Part of a small language model's weights: 12 layers, MLP 640 ReLU.
MLP neurons of a small language model. Each row is named by its layer, matrix (up: input weights) and neuron, and shows model dimensions 64-159. Each number is 500 + 40 x the weight over its row's rms, rounded and kept within 0 to 999. Numbers have three digits each.
After each neuron's rows, "fires on" lists the tokens most often at its 100 highest values on Wikipedia text that the model never trained on.

L5.up252:507544474515503560584539505498473492409568473509513502584547484525500527427498512470582540465473546510448494465512491513445523456599490509486561585534496516496472494478487518444488456479589485518586545441459533512538494426527515541503500480495506547487491481500442509509477506408524476467
fires on: " ass", " cl", " Cl", " reg", " acc", "ampions"

L7.up232:498456415500492459526473466544532582421491488569463493439500510482530540522587480482401432467491496461507516494439564510429466494443486406464488564493561600515521501488425458522509476459447513522473473501541500538565470538516487431487516507504483494469513445514428537527468527534509501452
fires on: "ad", ":", "ol", "/", "ated", "ed"

L6.up284:484542521534470525468421512486508443505489547459538487518474503576545459520430524470473401535467542457441468457527499461523500463633587589490556453480527512544496507531516474458516499509480468537506462470475506480556499438495449490493485537490539499497461463501549487468520432475529459476
fires on: "y", "ow", "b", " ab", "emb", "pp"

L5.up223:478517480535443468475518476437503507460471504483481502506514512508532462441443460509538464517504535494525476505491518523478528488467491424501499449475499463501501414476492502439506462485502432546557547528564511524430479593490520503582518456507440550525500519485502581496476453463593478456
fires on: "ed", "h", "n", "y", "th", " him"

L5.up67:524515480575488408447429476537502469393549516543509524517489541542520482558470469524494538508500482513558484544468493486472550441641552513498496464463491427489474550552516470458467523479478482521462582518489491471478468526493537524492484497543501503474482465554550479539481456469531435477
fires on: "S", "E", "P", "K", "N", "B"

L5.up496:540541458490490425488465480473452470520504429454541538474580508496424437582513505436494463487508484497531478506499511524517588465510524474475491493498539429536492388481466535475521507514455538500466462630573465493426480524553533489512489380565478500444582524475481513506517513444464453515
fires on: "\n", "t", " t", " T"

L4.up338:451561452522520448531485552556517510439569483476510506474485513498526539476442458450579570448496434520546475531575492528436520521465553529531494535546535494516523518451554502520478478539482440478471513464521491452449424506486447574473512494479510459530467529518391499534495409521452454546
fires on: "h", " E", "i", " Ph", " H", "le"

L5.up37:480463427510500590488415436505454541485503457537502516472524489477542549481508508533594458508471434503530500548511478453505581467542479555518564516484556513485493485534549525553479495458495564449533555518477483482508486492528531532515491509430533555446597526524432451517469425533492508580
fires on: " as", "ow", "e", "′", "″"

L5.up516:505476525496482424524474488492582496512527551588478471483470525504487462500511486526486463452470519497519548489506482508466462450542583420504466488548518500563467495537477541563521478465491488472523497443603498494539480493553463458431523494542464455462600476509441438497485521491506602470
fires on: "ir", "ad"

L5.up427:476573526492538568506475531524512459471520540469444579526521498467500486453539544480459523496475443416562509561527503551485495481500497457474494544448516452493488472514497562514448493427492561572567551464508458460515557508500426507474504498570528437520487496529458513519521521564478560482
fires on: "|", ").", ":", "-", "8", "."

L7.up441:553529459532502519560458476465519487515491510519513520441521522514465531557426433477508501503467572466512532511479514568516546489519542514460543481479493411495477517470598533412408527542472518476522537538535612510526469431510475472513484520535518538556470470507582548497567505455504504491
fires on: " S", "z", "v", "ok", "uc", " G"

L4.up436:488497493550516564491548537481503436437536486510511530522550497462552490518495556500463513504480479490563533493505502549486448454435541497520573540427506512510509497560558572552445524409535538514531475495541515476454496520512412529524547496556450501522468502508439481572457531532500510534
fires on: ".", " by", "\"", " d"

L8.up245:487403482483508537478543527499531459496502558480509560562524554526470513487491497419529544483510601483473529434478496481455511423423443538444505496479520537514477563459434500487506517545447458449531452407517506569458504466545443542511505457559543557538426510453549503499493527460564484452
fires on: "c", "g", "n", "ot", " reg", " rec"

L6.up282:545503513554528522550495571533501483477434479498495475489484511493507480523539474520429483496498584491453562494430595434471483450540460535527558513517541446538463558542538549483491559438590579498510489463485503510463440425528450532610421458500464501513465461465488492536457552490508549454
fires on: "ed", "em", "m", "ab"

L8.up440:467517431455491557497484459481489511561529541503492465483511529460487457499578442464427470540495506487500492540561528539456561563508494444448488500488507489448493485469477488463488503558493469551537471599495442503577561485498476540461485465515496496471506481589522512487493555506403547490
fires on: " New", "ton", "an", ":", "k", "ick"

L4.up97:422579527549554532463467506513494491493503459467579535462497502441498453536511443460466445489523537468542452502579462495485411472424563474528515415483500540529521448503545517456559505490564480555471406454574482537492574472510499443463462489487466467499540475507490464469450475448489483538
fires on: "her", "t", "y", "on", "hn"

L4.up65:502416487546499437433474502447499477526541527455461470538538503473511424430493525481532521424526490553540493473432504520498544414490536482408512525515443531538502459539465536476564502467397456532519505520554489470478505447550532502481481516565513563556472476456488545483420497505509428511
fires on: " I", "I"

L4.up454:523489467536529425525484435525474474433516521533562520501555485575557449486486478468481528518449506505562425536425493505434494451540552558467484497435478455455501588504487500465492548506507471477473587541520563525459578522509495514457498545502501516471512511484544436559486458447463530473
fires on: "D", "V", "F", "B", "X", "P"

L6.up277:447514423523525506476354487541529472434534468504559511460514470488514511500472476558550544441528461525495419473525468497490517533533508556551555512518505463431478528480444450544467471516530499489520501460426475442508463557509484485565496482548515438453570476511449482543469494496492436486
fires on: " Th", " He", "h", "le", " be", " as"

L6.up451:405491474544425577504455535414522449485486531436543468538490486493504508568451393477537530531527429523509434541455528465563552506470603497477556548447479510481477490542476515484454475526502526497516521506465506519488523517499592423477466494558485506519477463542530507484609442500478463557
fires on: "y", "et", "o", "n"

L5.up112:504516463527517561475514506485468440533519521601542540409585482472530532495486433509502438465505512462529476492589484493544480497415441563556530467580587571577483500541472485527528535453491510476579489472545453455469452519527490514459463516430526458445526510442500551465505481459497568530
fires on: "a", "ing", " which", "om", "on", "c"

L5.up196:530434455488525477537395459490525511509511433463504490496547521455472442480425479493476518489510499500570473508551484498444477474445453477471528463517525526528487516548462520509480491519479546536525514553531456494614527465570445559440560418522536453499479475582551530514476469455447480503
fires on: " k", ":", "h", " me", "he", "k"

L4.up276:515526470496459514449477503541464512423542521482473505462530466451510554507497463472539485549540511477494484522538505531481564575469451525441501483418525554477499519484549513536511498470461454505544545423570431506525558597542485483488423527545501505451503513486465481482484507520459476510
fires on: " the", " of", " The", ",", " that", "ly"

L4.up638:545506483490588421498454465537483533455524532542538526468467457454517542529537520556502462479504401453517554461538435491504539605479423516543464530525596525461498488490451550492503446492456521478483510520396534434489527539512471479448472447503498535471545447556460585501503525484522489436
fires on: "on", "in", "ire", "ix", "ign"

L4.up458:462558520512512491490491492552515463482490559555467559575547537490519523516455560469457491513537474494512501492543519527502466477507486522460497467451523514476487469485528545609544503476529437515535592457453432476492522587554429494457427535459464474461539527527422568543472526485463460533
fires on: "|", " |", "=", "-"

L7.up573:484552439537512507480528491499506468506539511491435526463552527536489536491431511493453472480515478514505452458532505520475559458414540439515545429501491529498549533507509572488454452523544452543514486552487433502507506500508464512477572556512530415484480508488540456534487448531505524426
fires on: " W", " where", " R", " on", " Ge"

L8.up7:489529515473468536502551498607470502544486468580472459570518505482463543483459457488562515489495579488498500514510462544526440516501497545496499523451529486437519537532484528550466514524537564445464552520512415529490461542558431459486434453559433444459480436504547514489595522506448518515
fires on: "ig", "en", " st", "ame", "er"

L8.up147:496559497522488494460437513553448443449525518568442502478526379511431523547504495441471506480512501484538452521465579502499567426530552445549536506434533553527531442483554585561524543427434504457491476561508484497469514473464562385559478555526439468455490529475517495486495418494451486512
fires on: "er", "y", " December", "ate", "ation", "ing"

L7.up434:497514495530540493531561506466480555491519550542468469499446511522541509539619496436458511485498528467531615503493507522479456516447537442460509463470476561474479506453436472518462499482479556478472520485549512478466549480489526504517555498564487524455369513505491525485522500500437434516
fires on: "is", "ic", "us", "et", "i", "n"

L8.up139:571472494414430531407511438573486486430525509508534471473539539532490517570485500486540518507519489493497468509484586494503543427467523486485555484432474495442481572544532503530430469538485478445520478543463479524541464564525487498508507605588443501475485473556507505504520504475508547529
fires on: " w", "o", " wh", " W", "t", "w"

L5.up296:542482472513533587469442512536532490506535504455486544437528481437455499534574515550564507525460473511573506513489511496520474466492478420494418597467440513464494472451478476496415532461495452515484522437467455440499516515511504489501539454575488439508588499572548518524444489500587537484
fires on: ".", "\"", "8", "3", "4", "\"."

L8.up179:514506520495531485559436539480471485376531535469546521517533495438581416470493529515526537528478517482490493457472546503523523485469525456574571545440578423557476494516525533462432541544510529490468473516469484556491521570467479494539511411478551548479482501443554532550494554505533457479
fires on: "ard", " m", "ost", "d", "D"

L5.up518:543542536573572495505576561583499482494523453494524510508514495465469525519424532492587489447519544460513512484586463518439524503510540569485551524453413543471478471548518509502489468510469529498473506529443483468534504499469457479469482483433539420490507503440483476456524445514453418451
fires on: " C", " c", "C", " L", "er"

L5.up414:478454473513471424546430451392540527545469517498565520524511524444509463490570515524476410441508475526524590523486473504467529478496513437496477433448509502473500457566522503455536527495430444502470508501471539450547533516543544529488490440563496539463442461469438525555498494512562480517
fires on: "I", "igh", " I", "ar", "X"

L4.up327:513551478563531480509509553532516496432499484511498473470496466560581549480471513525523460539500468470466567523474520565503529475514510491451481454522513433600501420453501495515444535514496590421547478475508552472467492516526536468522470524440528510490543498524534441530552481519461393521
fires on: ")", "|---|---|---|---", "ed", " |", "or"

L8.up439:532469535515504469538532498538470504499536501588534527492475595610423479487543513483507479552512509453535538468531474537466526479447482581507565489417543523510489460608482493479436518554466498440475492536537533491465529526553468455454531491496546632479534496464512494488502556441460490512
fires on: " d"

L6.up273:455572495543507522505485505489494454510500513489472556522502537475503474487488481521548413491533482517515480459546563502581516510471489439596518487433525373508501473476467481423473453456513524502516498464550456438450465480502490517552508490451431498552498484567552526450542466444513527489
fires on: "oin", "un", " again", "ed", "n", "ew"

L5.up474:440563471483503479408572536586539519514490492542457489493512550555472475521530535399512446451473484503462499523455502451464454465436541534475579513497502462474480539553473561486473575494507539468460446547471441452501453458506524459534513463546450541550497534509519479487585491486447540463
fires on: "t", "st", "ut", " St"

L8.up226:526511495485602513430565483578481534444507513499463500556498404477464436520539470499572552491484480524504506468524467509440444471474504489535498521492494547423488483479463566516521533451556545547569494417486489476568530484434485518463482444496508398493449452477469531554499463522527508510
fires on: "ers", "er", "ic", "s", "ident"

L7.up193:496545458496542455503523500506400515488494485482582488449505481529566406518562586475476436473470471457532511547593540491499508486566565521415488531493579529475496472512486503471492446535494552491536497558529474497440518502491511559531492498463579561466496490497519420495491500495413475496
fires on: "\n", "eat", " at", "oss", "t"

L7.up231:526536462437452492484499507490441476504455497616466468482541462472508512568483426457427482483513522463526456460514591516488482482489539485476508453485532525476456489462474470498569552506451451539549465463572469482479542451506534510487444534452519465566484492510453460471457536499538474524
fires on: "st", "f", "ab", "own", "red", "eb"

L7.up358:464579493520543456500499516489456467493513524582478506490444542493457471474434527451441499490474529479453501499476461428435490459569510555588631546530549448529446513486553509541475597507527504467464448424502468500449483546526463539540457469482442472438449489544505502553526502442535507517
fires on: "ph", "m", "an", "ab", "ran", "ra"

L7.up116:488546508560545501501484464491522523480566474562535568429533550489558483516478458547463520522435459471504490581520498558496514458539602491527438459493477427467497535510508528477507488429499435468499575523429499511525486540485544541491483577508459478486497516495516435587538466433478465498
fires on: "S", "K", "O", "P"

L4.up370:534471530515547527487458390484500504503506535473510475529508482535492497503569537473470538430529490501478573465563612500465508491574531512489405535511473495424472456517466480479526485509479463489530437509543574522560516472502525559407461550530451513450512455458451568491481501441424458522
fires on: "c", "ac", "|---|---", "ec", "amp", "emb"

L6.up263:479477502496480514452502510488411506516494590517520507585544538548517518590510521515459493545521519461562456545509466569554518499490518574517518460490505548462463539477491465487422443549452462443498509481454505462533528488535441535439495576381522462508585514505489507509496483446485539452
fires on: " |", "if", "o", "e", " New"

L5.up562:471460506562541540448404491547497528520557528527532512487555464450572478548482503499478519503492503573502443545489450536477580526536513473484484485508521479451499513477498501515414515493467451495487545440453469472577508575521524530573529504522586476453566529476503453560559405486497486543
fires on: " Th", " A", " In", " He", " D", " B"

L5.up31:522486529502487557526489493508452476488510524499540513393507506594489509557586561533502445476524510462567554566460414517517497523467527477425454478519551486533496427571486460507510548462465486461399456552473520427596516453524452499465533485547569536463497486465503561570516551485500532493
fires on: " \"", " I", " (", "^{", " /"

L8.up40:455539487490514441536457382603501507495515454504511548507480477497517525552518476429409499516506490446561532470487415506513466579484469534436491508491538472507508522496456557520505529487470486481485459515524556460502506522506527464550527476504549505437559491578483552459488551498422445501
fires on: "ollow", "in", "or", " his", "on", " their"

L7.up566:481455516540531491466497511521440505492461574485489472482479504472558502565515437435482446506523492463519521489519524523547488512450508577469484460442630522479526463483514505535536554435482475482556463467495447529514472583498519486491495475550540525486466471467544488405536548472525513548
fires on: "ing", "ed", " of", "ound", " in", "t"

L4.up175:477455509443531506590410530500423540474488469506575491464530488454566486593584522478451559497479472536608492525603514525486491516500522496503535472482467515463496536463449479564511492501461482477477552541531480535539472501477444450536519526560489475438436492447538491553489503459495493493
fires on: ":", "E", "2", " of", "W", " /"

L7.up250:453568492563577497515520503520498506530501521412514495399440481428559493570561516539516457496493570475573501484546425499521490452456512529501529431465536490489513536455466498471498494572526537449471436518531479491516574419479537479536524502478461572483467514562589551437529475442500414411
fires on: "et", "it", "ear", "on", "t", "oin"

L6.up605:455612548527550574583479526484514508489518552531513517501470563458546513526458549472518473557553480475511549506520514504496486479476451476532529457538441426496487523528540507550510511526532452471555577565454499592458470535508504498550523497519502517504381506484497459505489533477446440488
fires on: "ague", "g", "lect", "ge", "ar"

L8.up567:581486453491509533447473492522432537529489515524519528452528477527527540532505422510532553536454497468492485522501452474472505454516529614527568473517531439498487489517500458502464403533474513429542506513458509509523492502527427494508521511450512479481508414544467557533499556516477510493
fires on: "e", "ec", "o", "p", "es"

L6.up600:475532468524482545462506540505424456440538539501467530499523459418434527563436480440473499485485485506447476505448533540516524490527584435407530570508463503486482513448517547547462471518512454505542509506567458469438496484495561474436488496582501443433503492526465516518542587525412531500
fires on: "h", "a", "s", "at", "is", "orth"

L8.up188:487468489567487487547462509467482472540457474500501512455449570482462452565545478403463488462526620496550535536492543479451588477538438464506602469439521457552491509588493517447459523475489554503527424476433546535489550490490488494560484468509461530558424513501564597468530475524488449447
fires on: "up", "ot", " sup", "ur", "old", "et"

L6.up117:589536513518507542476419515592470452483508551557482496496527493558481471540521448518444445523504554453435503415479487575495529516526508559443538464491522517494523466514421482512511534507537500505507531516418464522583501449511516451538518573539482485532377464471416480506497472446527463490
fires on: "emb", "b", " of", "al", "il", " E"

L7.up433:521504523528499473535497596498469529425480559458482527492489466538583490575495515483476488548459558429502473511483514516469549527506508585556521519495587516527478455566475508475472541523466469518526472487432497563454514488513491471600467497475541506509476491512534484497516550457440476535
fires on: "d", "p", "b"

L4.up172:511537509551513471530471559520537439417542474499527552484486562540532505523459466465488517514508516501508505567475519525496495501530497475452464445468509457485484567556518480529462437476508464515377550522495466512537475493518585483494463499469445482482497517520478545551471482480500489491
fires on: "O", "N", "R", "\"", "U", "E"

L6.up254:533463555511502477499498449484474502455468591545523470444496485603587556471551501469553483476476501459481547544490488515507540483486457529504515502495539468553501537592565592493472574446496589441562454488565490422474447503514521442518464529518493544496513504512547474482500445493422433492
fires on: "|---|---|---|---", "iv", "ed", "ts", "|---|---"

L4.up304:544530483544523524439529473475481462445508503529497521527544478455497504564507531510447504442476442473514498545508529532485456525433531509502531542436503461521492505445502481530391530408509541518549524510458556463452485573490417544459492545494513436506481522509504558522517514533432510530
fires on: ".", "|", ":", "-", ";"

L8.up217:465476472518515556448502527469514471513545570489506543519585501476470510520505440474526473456436415482499440422485533494491503367518483539478529497441522507541492470504477478507460563634423503500529451502505478511475496538511466479465563515447567492523497512526515465478482495493497466457
fires on: "n", "c", "t"

L6.up60:565618514574583519482485532474527519443556514536501501565486413498524479524496511523548527519462431526490458532500497421418451435424506496537434479476484445455499523533512451474518503450559486504474479485539520541496438505503443542552530446457484485461482465505506477546539501497500494456
fires on: "er", "an", "l", "ers", "ames", "ar"

L5.up259:475538510516547501564546495478489517523524541496557538559520542484466590561491510516568472492473457525504510594454478557457447463545541527519547454475509439414467403556468465528458466447484531450514516538477521491454481458544488433528534460455476468437505445430481486514549534481442561475
fires on: "2", "C", "3", "in", "ed"

L6.up539:445513455493523462452541425495515553457492480494496520556506561475536495539553569464473499607484491435548465479548469476530447522520523498516466525595548592453483490557467557553504524513461483497492453525498443455540516479597495479467458431550556511439498531531498481490509514486471425468
fires on: "ess", "ive", "oc", "on", "or", "ian"

L6.up149:492470538473478523579410440503438527549517475533515532509488549551522519444530413485511419523469544489474549498609443497493635476501526506508524487428588476522489553472553483465464576477581523466543473559493585494466452464481495483537543466549475457475412461513559508484536486497555433520
fires on: "s", "ow", "v", "z", "ver", "ts"

L5.up618:521599453514515496405495463532482509426487481549565507541540470473451538516559523504474477492552491489577462543491563460487464539553588552479473519447473557479481567484494482490504489454502474463455449517489470545479527482531484495449445521528442497443455414508538481459481477407491509455
fires on: " 19", "ary", "ative", " of", " 20", " le"

L5.up308:496509477461494525472543497553539531463510482524459535509545489509475422483581555453531526470489593546534505538491490521458535474426478558561534493447474587521497503526478509515488567430476547520450453461507533488499535531605491559480609469384511563422526464502490490533449484518519531492
fires on: " d", " or", " man", " l", "\n"

L5.up426:470491473544568522497454472522461557522470519466510527422480472473540488531429469500579531507477516482493458512526503533473551554511526458451509443505494406585512536519517516491474587505508495541461538558614489551454398543545411416482410528559454502502471506479518477510500502500486538519
fires on: " S", " O", ":", " G", "-", " A"

L5.up62:440541502481473485492484447531506417465541510505438536460556503535486547576540467482476535547484533498617476520528450437460419512472503530511424571427479530513494573534474506543514508507491391523491436518524469541494584509457503605478507493502486442480465497521472540537541485467473434479
fires on: "."

L7.up579:586507513504451565503468521517506507405469529493565543428561430446505480583485457546456476478444468457572538535436476540522443503554543532510542482500563478463480505475419560553477507470530482498483475425517532414462523518528531426524505504479526440469517495483457459568530564478528561597
fires on: "ro", "r", "a", "O"

L4.up73:526502490498482509518467519507434470504461465441592525462581444489473460524468495445471536469520521467518485593525483481503485467530550486416578515489512461569482500467507507526518513511517451439495534537511498437479442515503481528557538525488448490445503439491496549510496573481464513525
fires on: "a"

L6.up325:482460533518495562473543475394478455522501486495463557521514522427486474448504484498512481526476533516525536538485508474422499448535505488528582432469460493495492468574475515453534465531469497484502536537445513474452576476485514515527578469490528548515500475558521577543476396436529416507
fires on: "n", "et", "ur", "en", "j"

L6.up377:535505468553526456480493479489483484457509547449509598471533596558462479529519426516457554389438526488561482534500554492447477422529571520492522482472487451478479529553568469496431503466453524571445518512554530508465488499537583501540467513515539450458483517465509510524441430488496505480
fires on: "C", "\n", "M", "°", "I", "V"

L7.up181:456514538519499482557543498531495498520526424430514545485518504467473548552496486452515428491517563523544482425574518540470465445434439521521480441538461449483468516403455478513540500491541501510417420459533476446505485435498454460541471515471472483470455499512439548526475456475516496487
fires on: "ch", "it", "g", "ment", "h", " E"

L4.up412:497514523546483479471494551528538464505532515546497510586488523546478602500516525474570461541519503478464476483488557535489503502546577575503483516452508534539522541441459479515431513430539480460493455548487482475448472479461479424544494519538420536491448432463511501461483420506477533487
fires on: "ative", "ate", " World", "ing", " le"

L7.up285:546604521531524509523553553555532484467523482530454539509496440496569569419478498536505538445512537473518486525533478429506491536444502509534552449465514478526470509556529447555500456497563516546470587479471467489437521509542494446439444490483463485439519514579569470487488426477480464478
fires on: "om", "\"", "em", "im"

L4.up170:530530454536483543510465502462490496517493490409490504555548499532450444529537544416439499460506507525461510527539509509457594506569533511559534549478451456469475490482517490451463394509499489473527552525493542539578560460527573517533418477480487533475584530425483509472479457454525477494
fires on: "emb", " ass", " cent", " cl", "amp"

L6.up492:476516521510523485473537512518512509490495502497495445516537571552507520550477458435524436536522549487486530483467549474484411471467539498499532476472572466508457521437475534554482534465557564545474431507459428529505495548501505438592471490547484472563466459489502521495458451465529515573
fires on: "t", "st", "it", "g", "ing"

L4.up469:463508474491536565475530523507453527521536505500491531461542553571495466554525609478461493405496469465542498464521470625490520509469448512550550560455518500527460470563433521464535533541480475465496408492492441419504539444515504461525546545516576462504501523480503588500527493488534447503
fires on: " (", " \"", " un", " re", "'"

L5.up258:490509496542609499487514551538490489496494485488429516513435523518467557515553582523599539439479462479547510506510447494461391495446470490528473565466515516471487545511468502501472537532507465552540443505489528470507583472549475534541444388482449484439418454502476500524532557427528451525
fires on: "g", "i", "ver", "ident", "er", "ious"

L8.up407:514489436484528520495486522424574432546507597510561525495516546471464568524458469450503506463482494543499489479454496514463592474488520546431501444554536550499512538544488507520472458573412423491499431495477469472496446461551471490507565546483499547522472472545455572544519499446525445447
fires on: " comp", "ab", " Ge", " acc", " N", "U"

L5.up420:504476511528476502465512501519421478536562527521510466473532489548589443518465474488425452477511577468479441472499542536481506484474544487475473518529585555512472539528575492434525458518509542490571508511480539537489502478443540425531482526473411439513539497501386415525486511447520559467
fires on: "st", " F"

L8.up69:454445431532511500516609483435504561535571524530456498561498488526487444528500509562459489491506526462538531462508459524476457497462513472545511476437582568524490483526467499493514500523529527463526493532486490526446526474410537603514524431541462538466454431529509503508579490514564368496
fires on: "ol", "i", "ist", "il", "et"

L5.up19:450519537548493492498534451477571508497571508446474519532546502532428541478535512505538512516445482515548512522535515463460522522466510596513462572451420527465513576463462507475492459500476462481583529549485460508528614502439455566428481498472522433496516473525474585529571463484434445479
fires on: ".", "am", " the"

L8.up443:518502491517547556476505522506489507541522545519487514422528449536449480529571512516511488528488508509490497500501486487438492442406560534457543460504479512507504448412485437464483478493436505507453506558466448482489531403505509473516477536479454406511548491518448497521512496571558600500
fires on: ".", "\n", " |", "\".", "\"", "b"

L4.up22:527454474495546509487452561528448516483435553491451529482559492518528490557482493521537516536479494491486561438444571483474545510515514419458566561448501491667472497555429474521530470433502550499451455503474477518473439590449481467531528441545571537551462466529489524497544518493574466519
fires on: "-", "op", "up", "ing", "rit"

L4.up599:538553516511505495523451475462434436539502582450505533530518547521470492491516494471455541461478508444527488493518562486449491444520510493512447511430494527484489489487526538502503451373544475581556569433474488512549508576587464562422451564514501476539525502584460573562494501519501561492
fires on: "|", " |", ":"

L5.up331:492500463535543422482420519564461479453520497516545487479579477444461548504548546433476453494527495453578497467545498442527547547484464500494491562524512540416486509521455454555532511447478462472555518527567428476517536465506472503466507564536504487498468497497532478487596495459453479526
fires on: ":", " to", " of", " his"

L4.up330:495509472491560486529445575521501495514492493483493511544543487490477536543567482494384483474446520528476526537471555466431514474580546409485450521476465506544484493503532432512530457566524499574477529459474514542543440508469534532455524511529469470490529477484503500455464501461474540487
fires on: "p", "al", "ad", "ight", "th"

L8.up199:492386452532490480497522530482526449445500533410457485524533513511489577510467457479477554505500506504437515473449515524543514511474562458500555481478493510503493469502479524565500504496426464483500455510512539410457501451584437441514493477505569501507472492500557532462555536456458457540
fires on: "o", "c", "or", "y", "ro"

L7.up23:506510471492542533496454460452489483555526507565519478471467478439478487498503521488519478455452619516588489510479440468477587496393508532504539488485476554474471469473459399489450514464481506537527482513560448494459479454522522526401527535468488455519470458531455518506498491565481579452
fires on: " an", "\".", "\n", " 193"

L5.up88:458456493467555526562500495475558477476485491536508540520557452502511546447574548424559473438508490525527496437479499415460572450547479571518526489523538546454462486469503526483452497509465495509464426527553495518487527466570502542433504489537591494525482516525523521476512495493522391480
fires on: "n", "c", " ", "b", "ime", " sub"

L5.up71:530517494456452437457460504477544509457535534543455530508549531526489502501513568519482461429487523455543570492447448496489417446559539496567512555517482502557491467585528539476541523502515480477525496453420420526494505556427478463461474468495466548468566531519468438504484492521528560503
fires on: "ir", "if"

L8.up232:583502473481519532515475542503465510463482480553547483498560535518493443505541464544484514456468511524498537498551519510473510462456446563489573533470573517507485517600496610576494518503565573470525518435599492498439433494591474499509528495475463531440505469503473487509464549479496532544
fires on: " d", " m", "c"

L7.up536:539532586519504477598491496539494441502521447497566562513550482447473521484461542479501535430452510491486458527525509544483547486569542521501497467531500437459474519546512473443461495539445496486470560466481508517533522542471462463568441406447493540501502463489496539492533532472452408449
fires on: "C", " c", " C", ")", " (", "ent"

L7.up80:496464546468427488406496538477498518507515472585513539479511523468469479541429529502502440549458498520511475528481524493534531415499506465489537520496514473465465418489603518499478552542510544490563478547548490482488450515520505484511522561541473544475518530521499475506522483492568477471
fires on: "w", "and", "f", "th", "t", "s"

L7.up338:467521517463544501495391474596382497489480462487522427444486494495534453494470458467452438522469508464549516495554430480419556512556479511487485543504597505458476478523529545467493531539535501513500496479494485518553484574429508524466440511501618458511551462542509505519488470480449460480
fires on: "ost", "j", "oss", "oll", "t", "eat"